From a checkpoint of a small transformer trained on Wikipedia.
Size: 4 heads of 64, MLP 576 SwiGLU, vocabulary 512, 8.76M parameters.
Architecture: rotary positions, no biases in attention or MLP.
MLP neurons of a small language model. Each row is named by its layer, matrix (gate and up: input weights) and neuron, and shows model dimensions 48-175. Each number is 200 + 30 x the weight over its row's rms, rounded and kept within 0 to 999. A neuron's up and down rows have the sign that makes its largest values positive.
After each neuron's rows, "fires on" lists the tokens most often at its 100 highest values on Wikipedia text that the model never trained on.

L11.gate232,177,154,159,184,188,187,234,205,214,185,197,183,237,185,252,196,200,201,210,236,166,178,174,186,184,145,217,219,168,217,176,200,220,197,200,145,174,194,214,250,221,222,191,240,180,133,215,182,195,203,202,235,213,265,224,246,200,214,217,273,162,147,192,154,254,192,223,163,247,234,216,260,205,234,212,195,187,195,193,186,177,179,213,210,242,151,202,191,220,222,143,202,222,155,247,184,214,222,249,188,152,188,158,200,164,220,201,189,249,218,202,178,251,234,172,177,199,221,167,224,146,211,246,209,234,235,175,193
L11.up232,198,175,208,240,203,190,206,218,182,194,230,182,217,219,238,147,206,168,234,226,173,264,225,170,182,147,221,207,158,116,193,256,227,152,192,189,131,220,183,218,181,182,253,226,178,211,205,171,181,142,232,158,172,187,228,215,174,176,216,206,184,164,210,163,200,238,150,193,216,203,216,178,194,199,204,180,186,164,221,190,195,191,204,183,206,172,170,164,196,213,145,173,173,186,193,218,171,150,187,186,160,175,203,200,172,203,180,168,181,178,231,181,232,246,210,227,202,236,221,222,204,220,238,226,204,184,195,205
fires on: "or", " A", "ou", " S", "em", " M"

L2.gate394,179,283,204,190,169,231,228,177,231,238,229,193,251,261,218,209,226,244,202,156,188,236,201,172,196,252,206,158,239,144,207,186,182,129,197,189,208,197,154,185,167,210,209,201,149,212,235,219,167,179,165,213,223,203,183,208,187,206,189,175,232,180,186,202,231,166,192,244,178,185,195,211,166,213,266,194,269,250,167,199,208,140,186,208,198,170,238,165,248,186,200,221,153,186,187,177,237,171,226,204,238,205,141,276,228,135,218,165,158,255,280,183,156,137,180,189,198,170,175,180,218,177,182,204,177,197,249,229
L2.up394,178,214,162,228,205,241,167,202,229,210,262,200,151,176,227,157,215,191,177,208,211,171,221,219,222,178,217,194,189,192,258,236,240,190,237,209,236,209,218,160,198,233,191,252,113,162,254,206,213,228,183,165,174,183,181,210,207,207,232,203,241,176,208,200,191,231,192,268,219,232,209,215,223,170,233,139,188,213,155,219,194,186,210,162,221,152,214,203,221,193,230,183,248,165,245,237,162,183,227,190,178,187,220,229,147,173,191,237,194,211,182,141,166,187,225,206,207,187,212,243,225,213,164,270,142,232,216,210
fires on: "le", " 18", "om", "t"

L3.gate112,224,200,190,227,211,214,232,232,266,161,176,195,250,147,177,142,190,235,185,188,149,196,181,144,150,238,193,209,179,258,187,207,174,206,145,181,172,202,157,167,197,212,164,227,183,188,222,205,217,179,234,162,193,198,229,223,173,206,271,189,236,214,193,210,201,210,174,191,232,170,151,162,201,138,256,186,220,230,172,228,198,213,237,179,169,185,210,231,173,157,205,218,168,215,203,247,165,197,195,220,218,190,238,188,219,235,210,208,144,192,188,201,188,211,169,242,183,239,208,203,215,188,127,209,146,154,251,211
L3.up112,230,208,196,210,177,165,239,255,184,172,173,224,139,197,227,142,210,233,211,214,214,129,253,205,166,230,212,241,228,186,179,159,120,196,181,165,260,190,187,186,179,173,182,181,184,169,194,182,226,203,214,142,202,187,207,188,191,212,211,186,255,213,189,155,207,225,199,251,172,290,208,214,169,180,230,238,199,184,196,235,212,242,198,233,169,191,251,206,210,146,216,220,144,200,186,193,194,218,145,216,168,174,175,240,180,190,225,261,177,285,187,170,149,186,148,180,205,157,231,219,176,182,141,214,159,219,248,192
fires on: "ar", "it", "ab"

L9.gate470,205,228,171,176,175,225,260,201,199,198,178,152,232,213,211,171,175,154,185,201,237,169,197,192,183,233,206,205,185,245,205,172,212,175,132,223,161,183,188,208,189,220,158,184,130,194,193,183,151,196,244,220,231,191,212,155,162,188,213,163,190,221,199,235,172,197,196,227,195,119,212,157,199,178,184,236,229,189,213,205,175,202,201,235,200,176,198,192,181,142,237,226,177,239,169,205,231,165,270,224,227,240,250,183,201,171,217,235,239,198,269,166,192,200,201,197,239,145,171,181,196,194,221,260,222,199,154,238
L9.up470,221,245,211,202,243,230,239,164,204,236,177,207,193,156,178,170,187,162,217,207,267,163,234,212,210,198,226,233,168,197,217,204,211,226,204,199,208,210,228,218,237,254,162,233,158,219,229,236,142,191,182,211,214,220,195,202,233,150,195,176,250,195,189,191,155,195,198,186,198,166,184,178,181,242,218,232,216,208,200,243,220,211,218,233,127,188,194,239,211,252,199,190,215,191,198,201,187,179,244,218,289,206,186,211,195,201,215,224,179,140,182,197,161,161,132,228,218,169,235,226,232,164,204,180,255,179,216,197
fires on: "g", " g", "er", "op", "iv", "ur"

L6.gate383,194,211,175,203,233,188,183,204,141,168,199,137,193,218,221,189,207,195,145,171,195,229,128,165,210,227,244,135,188,133,187,183,219,186,167,247,149,255,229,184,185,171,170,191,168,175,261,228,162,215,211,255,209,208,232,197,213,189,162,148,201,161,226,197,191,189,185,165,175,187,262,144,184,218,165,204,202,202,172,168,188,183,272,157,245,193,226,179,244,250,190,186,217,177,182,155,205,187,225,220,191,221,170,124,186,214,169,236,207,181,254,217,166,190,258,238,211,207,149,224,194,226,208,207,257,180,200,227
L6.up383,163,182,234,225,179,192,165,178,199,179,282,152,262,191,200,224,247,220,206,228,128,154,249,159,166,170,167,180,201,154,174,182,197,117,179,206,137,197,202,176,204,179,227,197,199,187,223,241,207,186,187,259,181,222,194,139,209,241,218,193,230,187,204,240,197,231,178,196,190,157,192,140,195,203,184,181,235,169,212,174,254,158,202,205,224,192,232,254,157,139,187,149,154,175,148,182,194,168,193,207,174,208,207,175,174,200,175,220,144,214,209,184,187,209,218,135,143,243,162,169,199,218,164,206,199,241,196,187
fires on: "ly", "ir", "ur", " E", " J"

L2.gate205,208,199,172,183,200,210,256,191,214,245,145,188,171,204,148,202,196,190,241,201,254,215,185,215,251,204,263,207,188,206,150,177,188,174,228,171,177,191,200,246,214,209,231,166,149,208,231,198,178,192,190,208,234,133,255,200,198,218,182,249,211,188,204,157,294,193,192,168,189,226,213,227,123,208,235,228,184,157,133,211,201,160,183,176,190,167,204,192,182,191,175,197,190,174,242,297,200,184,200,182,210,173,198,189,195,164,218,183,213,267,206,208,194,195,193,203,228,239,266,144,168,210,173,212,209,144,208,204
L2.up205,175,252,252,141,200,239,212,223,190,225,188,226,162,243,213,184,178,205,154,178,240,174,197,195,221,203,251,194,197,98,201,192,181,200,206,207,205,228,169,223,180,210,213,178,184,255,201,144,144,188,195,225,205,222,249,221,234,218,205,162,247,245,175,196,231,159,217,171,154,224,199,212,174,172,253,236,186,195,219,199,207,179,172,190,178,217,177,161,189,226,180,153,211,127,174,219,242,219,182,194,178,188,197,253,171,216,182,221,192,212,228,171,204,203,173,254,222,213,200,191,182,154,193,227,226,257,198,157
fires on: "ct", "o", "t", "ro", "ue"

L6.gate330,238,232,243,151,194,184,154,179,241,207,229,236,204,225,242,213,158,200,175,211,194,188,204,186,211,179,235,132,217,207,177,184,234,186,201,204,176,116,205,182,176,154,225,193,173,237,158,216,241,194,196,229,148,173,213,194,159,126,221,186,183,197,183,159,190,176,194,200,166,209,175,171,172,168,243,122,209,251,236,213,202,277,144,198,151,182,223,197,160,243,222,236,164,207,199,175,228,194,199,132,226,199,148,169,158,177,169,244,155,228,180,198,199,215,175,209,180,173,174,199,170,164,161,182,223,187,211,216
L6.up330,175,230,229,208,145,150,219,185,201,203,206,192,212,237,200,188,175,183,166,210,175,214,162,164,211,191,206,159,209,200,255,214,232,166,238,214,182,178,198,202,201,128,230,190,170,245,248,137,157,232,248,200,147,184,156,203,154,167,197,208,182,164,263,168,258,193,229,230,225,192,197,217,166,207,192,194,200,169,192,204,186,166,150,162,168,165,169,169,197,258,170,185,191,158,187,188,190,171,236,184,166,207,174,226,231,234,147,178,188,219,235,205,200,233,185,207,175,211,216,221,157,239,161,154,160,167,200,203
fires on: " \"", "a", "\n"

L3.gate277,197,173,194,192,167,200,201,240,213,184,194,166,247,193,183,195,192,192,236,173,159,221,252,140,123,212,158,210,165,219,237,145,156,161,175,163,212,172,171,225,175,200,219,187,208,224,169,222,171,133,189,190,196,197,175,194,196,245,239,183,221,181,172,251,219,223,222,189,195,180,147,139,168,186,202,200,223,189,176,229,202,154,214,183,164,176,161,193,229,180,183,187,192,189,179,160,197,176,169,195,229,191,211,183,219,199,195,253,165,224,224,191,204,220,171,214,225,198,159,188,229,203,140,229,197,132,206,186
L3.up277,218,201,164,195,213,212,155,238,223,150,190,217,238,242,182,151,171,186,229,191,196,218,211,137,160,220,207,245,194,224,195,153,157,155,133,150,150,218,156,219,138,170,244,239,196,202,194,223,184,219,155,178,212,195,239,196,205,216,204,195,214,198,174,190,160,207,215,209,221,216,144,192,212,169,245,206,210,248,235,232,254,170,210,206,217,215,238,243,195,159,179,195,205,246,144,233,231,198,198,208,253,202,217,176,264,227,139,186,154,210,236,198,183,168,223,149,217,189,177,188,155,160,187,184,200,185,225,185
fires on: "ar", "ow", "ig", "ab", "am"

L8.gate446,188,257,214,197,170,206,208,182,174,254,157,172,232,164,189,152,187,182,171,213,204,230,208,224,187,192,189,204,193,196,182,178,222,196,222,209,218,185,222,232,221,158,248,249,160,170,189,218,180,187,173,243,227,204,240,232,168,181,161,213,225,213,182,175,197,242,155,231,196,183,191,220,189,260,199,157,191,250,166,218,190,219,155,146,223,165,189,243,176,237,253,170,130,223,220,217,190,202,178,171,169,219,224,213,209,131,207,254,223,238,203,174,234,195,153,134,204,185,181,226,191,183,153,213,168,207,188,166
L8.up446,200,200,254,215,209,179,232,158,184,163,209,168,204,184,186,204,189,249,232,207,176,235,132,216,162,198,184,181,169,136,179,258,222,143,218,226,146,272,191,219,242,194,204,224,214,180,211,155,279,221,232,219,178,203,174,234,143,208,254,221,162,178,195,230,229,195,194,159,231,201,204,213,166,186,191,176,218,151,247,201,191,184,191,148,159,207,195,164,164,220,153,177,226,160,251,262,144,171,179,168,216,191,234,225,201,211,207,206,161,197,169,208,251,185,148,218,195,281,196,176,151,244,216,199,153,195,250,217
fires on: "\n", "est", "o", "id", "ic"

L10.gate128,190,203,156,216,183,185,208,198,166,208,195,147,237,216,202,154,184,209,198,180,171,243,205,158,171,227,204,200,183,197,199,238,238,203,140,213,114,234,231,247,224,194,204,203,175,153,231,225,221,187,218,221,193,180,174,183,224,179,172,240,171,217,205,197,208,250,221,232,173,272,177,220,205,260,153,173,235,160,231,201,147,176,247,189,164,166,218,217,203,175,175,184,214,139,225,164,204,202,218,215,195,149,181,214,145,219,213,206,229,185,165,189,234,196,222,229,199,200,154,177,189,272,231,216,195,185,141,223
L10.up128,231,260,220,208,200,226,205,176,198,244,167,239,194,198,196,159,210,166,206,200,160,199,185,158,209,203,190,256,231,192,122,201,219,135,161,218,166,239,154,208,164,198,228,238,144,215,207,207,219,156,195,176,171,199,170,239,221,227,209,151,172,224,192,160,267,174,198,229,210,217,223,176,172,182,204,196,267,170,237,187,220,194,225,193,196,139,193,202,172,209,214,222,107,171,198,231,220,175,278,172,191,214,191,182,239,191,268,169,213,194,194,234,237,204,249,149,238,160,201,183,189,286,245,213,175,194,214,163
fires on: "s", "em", "an"

L2.gate513,200,213,238,168,196,167,209,117,170,192,182,184,244,205,219,204,215,199,183,200,181,180,145,241,194,165,231,153,290,201,206,190,196,174,180,240,219,207,193,217,252,162,238,213,178,204,199,215,196,198,220,240,157,243,235,201,221,165,208,207,182,243,191,133,167,166,185,133,204,196,199,218,186,183,226,232,229,221,197,160,236,237,170,166,200,191,194,227,229,284,193,218,172,211,185,227,207,203,209,154,211,180,184,182,180,145,214,200,216,213,219,189,185,204,131,200,200,159,206,245,190,160,154,190,167,198,206,202
L2.up513,157,239,222,186,202,165,227,188,139,176,209,209,202,178,212,250,208,208,175,190,146,177,189,288,215,185,263,175,219,205,250,209,232,184,236,270,164,201,229,201,234,181,228,223,223,202,214,181,202,195,257,226,208,178,168,222,152,211,228,231,244,243,171,170,169,159,203,151,270,173,217,231,223,197,212,195,232,176,172,223,147,233,150,174,224,193,173,240,243,223,178,207,190,241,223,251,164,213,218,159,207,201,137,192,192,180,214,170,169,220,176,198,202,177,162,208,182,176,254,248,181,204,184,210,179,192,194,196
fires on: "\n"

L2.gate106,206,198,254,209,146,219,171,204,222,227,185,196,172,275,211,202,259,223,190,192,209,243,180,125,212,214,220,96,186,176,214,137,145,174,153,202,184,190,225,241,241,143,224,190,170,230,172,245,182,179,218,226,194,198,243,220,198,196,211,164,244,140,167,222,172,179,179,227,179,152,245,214,205,229,197,233,200,193,226,216,197,201,203,158,209,220,318,163,176,199,151,176,222,213,172,184,209,166,224,237,213,213,170,226,210,180,211,200,199,153,200,183,199,244,127,227,247,224,178,190,192,208,200,212,240,191,208,216
L2.up106,135,167,122,172,191,194,144,240,208,199,236,149,180,152,204,156,222,213,160,203,180,198,229,193,252,211,152,191,194,192,208,178,192,225,191,192,203,152,157,180,224,174,179,239,163,154,257,215,225,224,188,236,209,209,209,204,207,215,237,188,272,169,178,247,220,278,221,225,157,273,118,150,204,213,168,222,190,227,255,184,222,137,134,233,192,227,221,215,202,178,185,222,202,195,201,152,226,194,172,248,135,227,225,193,190,198,186,195,235,165,189,174,218,187,264,187,217,193,209,200,256,206,160,255,193,225,181,224
fires on: "y", "ir", "le"

L6.gate327,170,196,201,197,262,153,238,208,189,210,178,161,194,246,224,192,118,205,223,188,211,227,213,203,225,109,271,196,206,214,168,203,252,224,260,194,168,264,209,202,194,208,216,249,243,162,162,248,223,122,193,222,204,192,229,199,200,214,160,187,188,191,182,189,173,170,200,196,172,192,171,220,139,269,185,213,202,181,175,188,215,167,190,188,207,197,231,210,240,212,206,205,194,200,225,213,181,278,178,190,206,156,186,140,201,216,237,174,214,175,200,180,171,144,226,177,219,170,203,245,236,227,225,196,229,147,149,229
L6.up327,195,229,170,221,232,205,226,203,202,244,228,178,179,222,219,155,205,282,242,211,279,205,169,233,199,214,240,212,227,154,148,237,215,241,247,214,212,228,273,178,226,202,183,199,221,236,242,192,162,161,178,198,257,180,199,198,184,189,165,167,215,188,211,202,220,189,213,214,151,200,227,175,191,189,192,182,159,123,196,214,162,189,217,194,166,195,178,185,229,182,235,208,219,173,221,199,210,184,129,209,185,179,236,198,206,209,240,172,186,198,221,212,196,214,224,168,268,204,195,202,236,227,185,189,223,188,183,230
fires on: " S", " s", "-", "he"

L3.gate436,211,214,204,232,233,180,240,202,175,237,166,189,167,194,219,190,165,211,144,223,254,176,166,179,256,217,231,196,190,207,165,169,248,191,189,217,182,212,202,197,191,203,190,155,216,199,219,263,177,208,210,230,217,198,212,208,184,144,134,228,228,139,189,224,183,168,148,172,172,167,219,243,143,186,211,170,148,189,146,192,160,193,214,197,171,228,138,182,244,210,199,219,172,194,167,178,227,205,209,259,235,186,224,166,191,174,219,199,166,254,204,194,172,150,148,186,210,184,207,197,180,184,228,217,269,161,224,208
L3.up436,188,211,234,165,188,212,251,131,208,210,225,201,156,156,185,183,199,240,187,204,198,140,250,200,208,182,235,170,218,211,183,147,193,211,189,201,196,200,188,202,178,216,196,232,223,207,171,205,194,193,170,171,191,220,164,197,185,242,151,110,199,192,221,218,236,202,217,209,215,208,192,199,120,164,187,166,177,186,195,199,137,252,170,179,203,178,218,153,183,234,190,151,148,203,218,226,208,204,221,225,279,177,190,229,153,180,181,189,171,230,190,231,165,185,177,205,219,173,273,178,201,139,147,204,237,210,169,190
fires on: "ct", "at", "ing"

L3.gate504,205,174,146,203,185,221,165,204,162,186,219,180,192,183,154,210,233,230,218,165,187,225,233,138,176,231,199,218,152,169,224,161,186,139,156,157,172,178,196,175,207,178,218,168,156,206,223,216,197,178,227,210,224,225,222,172,165,234,227,187,252,214,199,226,180,240,236,216,223,197,173,187,195,210,210,155,218,187,234,191,173,146,235,151,193,192,155,183,204,161,196,193,185,183,222,170,181,150,230,194,161,215,162,203,191,233,200,206,250,207,256,138,187,211,173,206,202,145,239,233,203,233,195,224,196,113,135,223
L3.up504,209,211,204,180,141,195,153,260,190,213,173,133,215,183,168,191,179,211,219,226,210,244,194,243,211,188,159,164,241,219,187,214,169,180,205,178,204,166,187,205,215,195,179,198,219,176,178,179,238,237,171,169,204,128,179,174,164,211,193,214,175,141,175,174,234,229,221,175,213,225,104,153,198,213,181,205,148,207,213,192,182,227,143,181,209,218,260,177,179,203,155,192,217,241,193,160,140,178,171,251,188,180,186,161,212,229,173,202,195,197,164,174,170,187,184,172,235,248,233,189,273,181,170,155,182,190,202,213
fires on: "o", "on", "es", "ro", "am", "ar"

L9.gate334,164,209,182,247,201,190,211,186,156,189,192,132,192,208,160,163,214,257,192,208,213,246,213,133,218,152,175,191,175,202,206,171,246,199,150,188,206,234,263,193,222,199,186,123,210,193,188,218,227,195,226,245,193,207,202,162,236,188,193,197,227,175,191,249,127,197,210,214,191,127,248,215,206,282,126,185,231,155,253,199,238,192,232,240,128,237,203,224,231,168,232,201,185,191,184,158,220,195,172,223,215,258,216,189,197,215,228,173,201,198,203,175,221,234,232,200,155,185,156,200,202,232,223,218,211,194,213,206
L9.up334,251,218,255,259,189,230,204,238,203,200,226,197,193,135,199,211,227,218,215,225,162,247,187,146,241,202,225,195,171,209,210,189,196,198,214,194,219,190,232,191,205,224,216,213,230,213,187,165,215,202,160,259,264,198,210,249,158,235,179,215,185,198,210,186,231,193,212,138,261,232,178,188,156,241,225,176,248,214,203,163,225,182,204,202,133,163,220,211,167,206,230,205,157,180,203,195,177,148,226,266,191,207,189,203,255,219,167,239,199,206,186,201,267,195,203,173,242,206,206,221,247,191,225,205,205,193,158,227
fires on: "e", "ine", "s", "'s", "es", "a"

L8.gate261,224,190,160,198,197,166,170,275,207,189,205,167,209,228,165,207,120,156,238,220,186,248,179,178,240,130,266,205,118,169,143,183,203,204,215,182,173,245,196,205,254,152,193,179,205,187,212,226,221,154,252,212,165,228,264,208,169,222,185,202,162,218,221,164,225,193,197,232,178,198,277,237,219,199,201,203,184,169,226,194,123,225,207,220,239,195,186,180,198,163,145,167,213,172,189,229,186,221,168,182,168,170,210,235,161,220,253,146,201,221,256,153,212,192,212,189,216,149,206,241,172,237,255,210,237,189,158,242
L8.up261,197,272,180,191,185,204,202,177,166,165,216,154,120,243,165,206,217,195,190,210,200,227,223,178,184,154,204,197,225,231,188,179,163,237,149,155,222,222,195,182,198,148,195,193,216,166,205,225,230,180,211,160,155,182,215,204,168,164,176,158,134,179,227,192,179,223,266,197,221,191,195,220,189,206,198,204,221,127,181,164,205,213,233,201,224,194,198,211,202,156,242,192,182,169,220,151,157,162,187,217,157,204,203,204,198,222,214,212,216,253,199,213,160,200,141,196,165,207,243,234,228,222,180,185,203,164,216,149
fires on: " S", " s", "e", " E"

L6.gate367,146,179,186,162,184,133,217,195,140,225,215,193,198,210,206,199,224,162,205,205,170,236,152,222,198,197,215,162,195,255,252,151,211,182,168,179,169,215,207,239,190,153,251,219,238,199,161,219,212,223,211,185,180,172,236,210,199,205,187,162,244,222,158,191,207,199,205,219,159,171,211,193,134,215,235,178,203,175,137,148,168,196,187,171,224,219,247,190,228,201,193,199,142,155,205,219,228,215,207,238,190,138,232,180,156,170,194,227,194,236,206,165,163,203,220,217,191,130,205,218,240,212,163,217,267,174,172,205
L6.up367,199,233,196,205,185,183,200,204,253,161,211,251,136,228,208,143,209,216,228,198,234,204,169,189,157,231,209,221,181,258,253,209,209,195,202,190,208,242,144,185,205,197,196,193,201,208,143,201,176,224,204,149,107,262,163,197,173,242,220,118,155,211,247,225,229,181,219,193,220,251,148,131,157,184,155,131,204,178,159,209,235,273,169,164,220,206,192,157,206,247,211,190,226,194,204,167,234,211,216,224,199,196,223,168,204,191,232,234,251,206,164,206,183,219,199,195,170,188,229,183,187,180,214,199,164,200,215,215
fires on: "in", "at", "ad", "t", "ed"

L6.gate343,191,189,227,239,213,183,192,206,180,217,188,187,258,251,193,263,157,236,216,204,168,226,187,168,244,185,169,229,188,203,148,199,139,234,199,230,191,245,176,262,235,148,216,176,199,212,210,203,221,204,225,192,185,167,205,207,152,190,125,219,160,242,111,134,203,166,178,180,157,233,199,203,243,218,183,199,243,191,222,176,173,226,203,183,201,214,228,190,223,183,200,260,199,184,157,165,214,183,201,131,204,231,192,233,222,231,199,217,193,230,209,183,180,260,227,251,167,226,136,178,153,224,197,174,170,193,204,203
L6.up343,182,225,138,228,220,205,236,244,219,174,204,214,225,259,139,227,242,226,167,156,200,226,253,184,217,169,191,202,184,167,216,166,169,192,219,240,189,188,155,197,216,174,216,208,178,226,226,157,153,188,210,165,199,232,223,251,161,240,205,197,247,217,224,179,182,222,180,168,203,197,182,142,213,167,269,203,264,193,190,163,185,194,217,149,170,188,212,226,170,170,234,205,111,202,169,232,171,181,228,243,171,190,184,197,262,192,231,197,235,235,199,202,211,167,224,199,166,181,182,205,157,285,210,234,181,207,189,175
fires on: "r", "e", "es", "ers", "u", "s"

L8.gate456,133,190,191,177,225,235,223,143,186,153,235,179,194,190,204,165,208,185,227,190,179,171,211,122,198,201,222,198,184,240,194,173,225,152,202,203,192,208,215,191,234,227,215,224,168,184,186,220,204,142,230,229,219,242,179,147,197,209,163,166,155,221,141,198,183,173,251,273,205,206,160,262,177,238,215,178,232,180,212,187,188,194,244,178,236,174,269,226,184,177,156,190,198,250,258,188,210,191,280,170,181,186,172,188,180,180,224,258,205,208,199,174,235,200,187,190,234,203,161,189,174,160,233,178,218,206,200,258
L8.up456,156,184,211,174,190,168,256,190,232,203,203,209,201,184,197,162,213,137,192,196,216,204,161,149,226,230,178,268,170,206,144,200,206,177,205,238,186,225,174,186,168,195,227,213,208,251,196,184,197,221,213,145,173,194,189,181,229,231,174,203,130,235,170,251,205,224,158,249,211,197,179,227,187,173,221,208,221,186,221,234,197,194,174,207,214,208,254,214,189,153,192,249,168,219,216,180,200,197,237,198,211,201,218,165,196,211,182,165,197,215,257,160,207,145,223,162,196,190,208,204,228,117,233,215,218,214,241,170
fires on: "em", "t", "op", "art", "ag", "ist"

L9.gate125,230,208,162,237,225,159,223,206,220,200,246,172,168,224,220,154,180,140,169,270,220,218,161,165,206,213,256,199,202,198,207,185,220,194,218,191,167,219,215,199,200,149,186,222,214,200,177,213,174,153,217,176,164,179,194,221,190,182,178,162,211,162,218,152,170,211,187,183,199,200,164,217,146,184,221,224,142,199,161,184,251,188,196,207,152,191,195,196,166,273,154,214,176,261,251,217,185,179,249,238,198,179,198,221,198,215,199,247,190,229,240,164,173,153,143,197,178,204,208,169,180,215,170,170,208,196,176,239
L9.up125,275,213,173,253,153,191,184,200,254,190,158,186,225,174,175,155,204,173,239,214,201,179,207,163,222,141,271,209,169,168,214,214,183,191,145,198,191,212,209,202,185,163,186,188,164,218,264,159,221,188,171,202,226,194,189,254,217,212,201,206,187,150,171,189,158,204,216,218,191,198,200,196,195,153,177,264,206,172,182,169,211,119,167,254,247,158,200,191,222,190,197,195,202,214,180,286,174,150,133,172,207,191,236,218,230,210,183,183,185,189,232,160,161,195,166,195,216,174,256,181,212,166,202,220,218,190,214,181
fires on: " se", " le", " com", "e", " b", " t"

L10.gate558,214,187,228,236,224,190,228,227,201,217,223,143,174,235,210,256,181,190,200,235,179,253,213,194,231,178,211,112,166,188,187,167,236,150,215,172,217,212,251,182,156,191,204,213,210,155,174,208,221,194,210,200,226,163,255,241,162,164,187,161,155,227,204,163,205,186,206,212,217,218,222,268,186,225,182,254,176,163,238,185,204,247,201,184,228,232,176,201,170,155,220,216,222,164,157,255,161,210,183,202,183,190,221,231,196,211,173,257,220,166,274,184,203,154,182,180,210,205,226,236,177,206,193,194,207,175,157,242
L10.up558,195,169,167,223,220,159,200,201,247,228,202,209,185,194,176,258,158,209,224,234,222,194,187,162,234,170,272,181,213,251,198,182,221,260,200,211,157,252,189,252,195,194,207,182,155,183,174,266,277,170,241,221,194,185,197,212,205,231,162,189,175,210,194,138,171,201,224,140,193,222,261,230,170,188,220,153,202,200,145,203,194,242,147,188,172,183,234,207,220,201,201,198,223,209,190,179,189,232,192,216,212,196,175,198,176,201,168,231,242,209,219,193,207,156,222,209,157,173,195,218,201,161,218,162,164,157,181,227
fires on: " s", " S", " d", " t"

L10.gate346,235,178,223,189,180,195,219,211,209,209,195,159,173,185,172,180,135,217,211,193,204,208,233,154,167,182,212,184,183,216,206,211,196,167,185,159,231,230,269,193,201,129,223,204,159,170,142,227,193,177,205,135,209,198,223,201,163,189,192,216,170,214,175,135,213,237,203,174,232,206,185,236,177,187,179,251,166,157,203,226,214,199,243,242,175,180,238,197,150,196,201,207,163,196,198,263,122,168,206,190,208,161,241,226,112,254,192,178,194,207,203,177,242,183,211,215,238,189,227,225,192,176,218,142,176,203,122,226
L10.up346,252,198,200,196,215,221,191,235,183,228,213,234,182,206,241,179,176,231,215,247,189,275,193,195,242,221,188,201,220,180,174,171,167,133,151,166,167,185,176,205,127,228,173,184,154,226,235,173,259,172,193,171,173,241,179,177,265,195,232,231,165,191,224,215,210,189,227,213,244,183,251,222,164,194,187,177,195,216,202,247,225,201,202,199,224,150,215,179,166,229,183,186,149,214,184,204,227,168,241,258,259,230,191,164,196,168,196,246,172,188,146,204,185,171,193,165,192,199,197,176,229,222,224,218,181,197,182,208
fires on: " W", " w", "w", " ", "s"

L3.gate291,176,174,200,236,205,201,223,196,191,166,207,167,150,146,162,205,235,261,185,214,212,184,213,209,169,223,161,229,271,172,208,206,164,193,207,194,221,193,163,204,175,199,187,220,225,187,213,173,229,214,206,216,182,174,209,186,200,234,198,185,184,185,211,219,214,272,140,206,196,186,160,174,204,245,181,198,230,234,184,174,183,202,214,162,141,163,243,199,170,264,175,155,186,144,212,160,219,234,177,190,192,172,210,172,205,202,249,224,220,238,264,218,219,145,189,154,229,208,176,250,212,202,204,211,169,188,242,217
L3.up291,206,216,157,184,178,217,217,214,244,173,163,218,203,226,178,183,189,171,228,217,174,178,235,152,189,234,255,183,232,212,160,194,229,182,158,150,229,206,123,198,92,176,167,234,225,218,153,164,162,170,169,261,150,187,199,195,162,222,163,180,199,226,188,124,237,189,216,158,191,251,198,234,175,201,237,185,203,214,176,165,241,195,214,180,222,207,173,165,218,160,185,220,179,226,144,231,249,199,206,191,198,184,208,199,187,202,187,205,198,235,242,211,185,177,177,173,233,218,244,184,187,236,161,219,164,224,211,188
fires on: "ar", "el", "a", "u", "on", "ig"

L3.gate181,231,221,222,226,178,192,219,218,230,200,255,183,199,157,232,142,226,169,193,212,196,192,245,176,178,242,220,195,193,232,190,195,185,197,181,181,167,197,121,200,188,193,205,154,222,186,137,242,187,233,183,251,191,235,225,221,238,159,138,222,251,234,182,181,228,216,176,198,195,192,255,204,202,228,232,179,192,238,178,192,213,205,247,193,209,203,173,195,274,194,212,203,190,179,182,176,238,218,225,227,164,151,228,180,181,166,191,266,207,222,215,176,237,201,129,158,233,185,193,199,215,150,215,225,202,162,245,196
L3.up181,219,260,194,212,190,150,171,167,193,188,193,159,221,211,197,203,184,219,214,189,191,150,233,230,167,227,178,209,106,160,277,171,232,216,224,227,218,223,217,200,203,185,222,250,188,219,176,217,129,202,168,247,167,213,153,177,195,175,156,201,253,208,159,213,204,222,227,255,190,186,209,212,206,176,251,130,188,230,225,184,152,182,185,229,219,218,218,209,213,232,213,171,167,180,212,247,192,207,222,180,214,152,213,161,215,151,212,254,158,243,221,210,223,159,175,187,173,204,218,208,253,232,198,195,196,221,205,175
fires on: "at", "u", "in", "a", "t", "ag"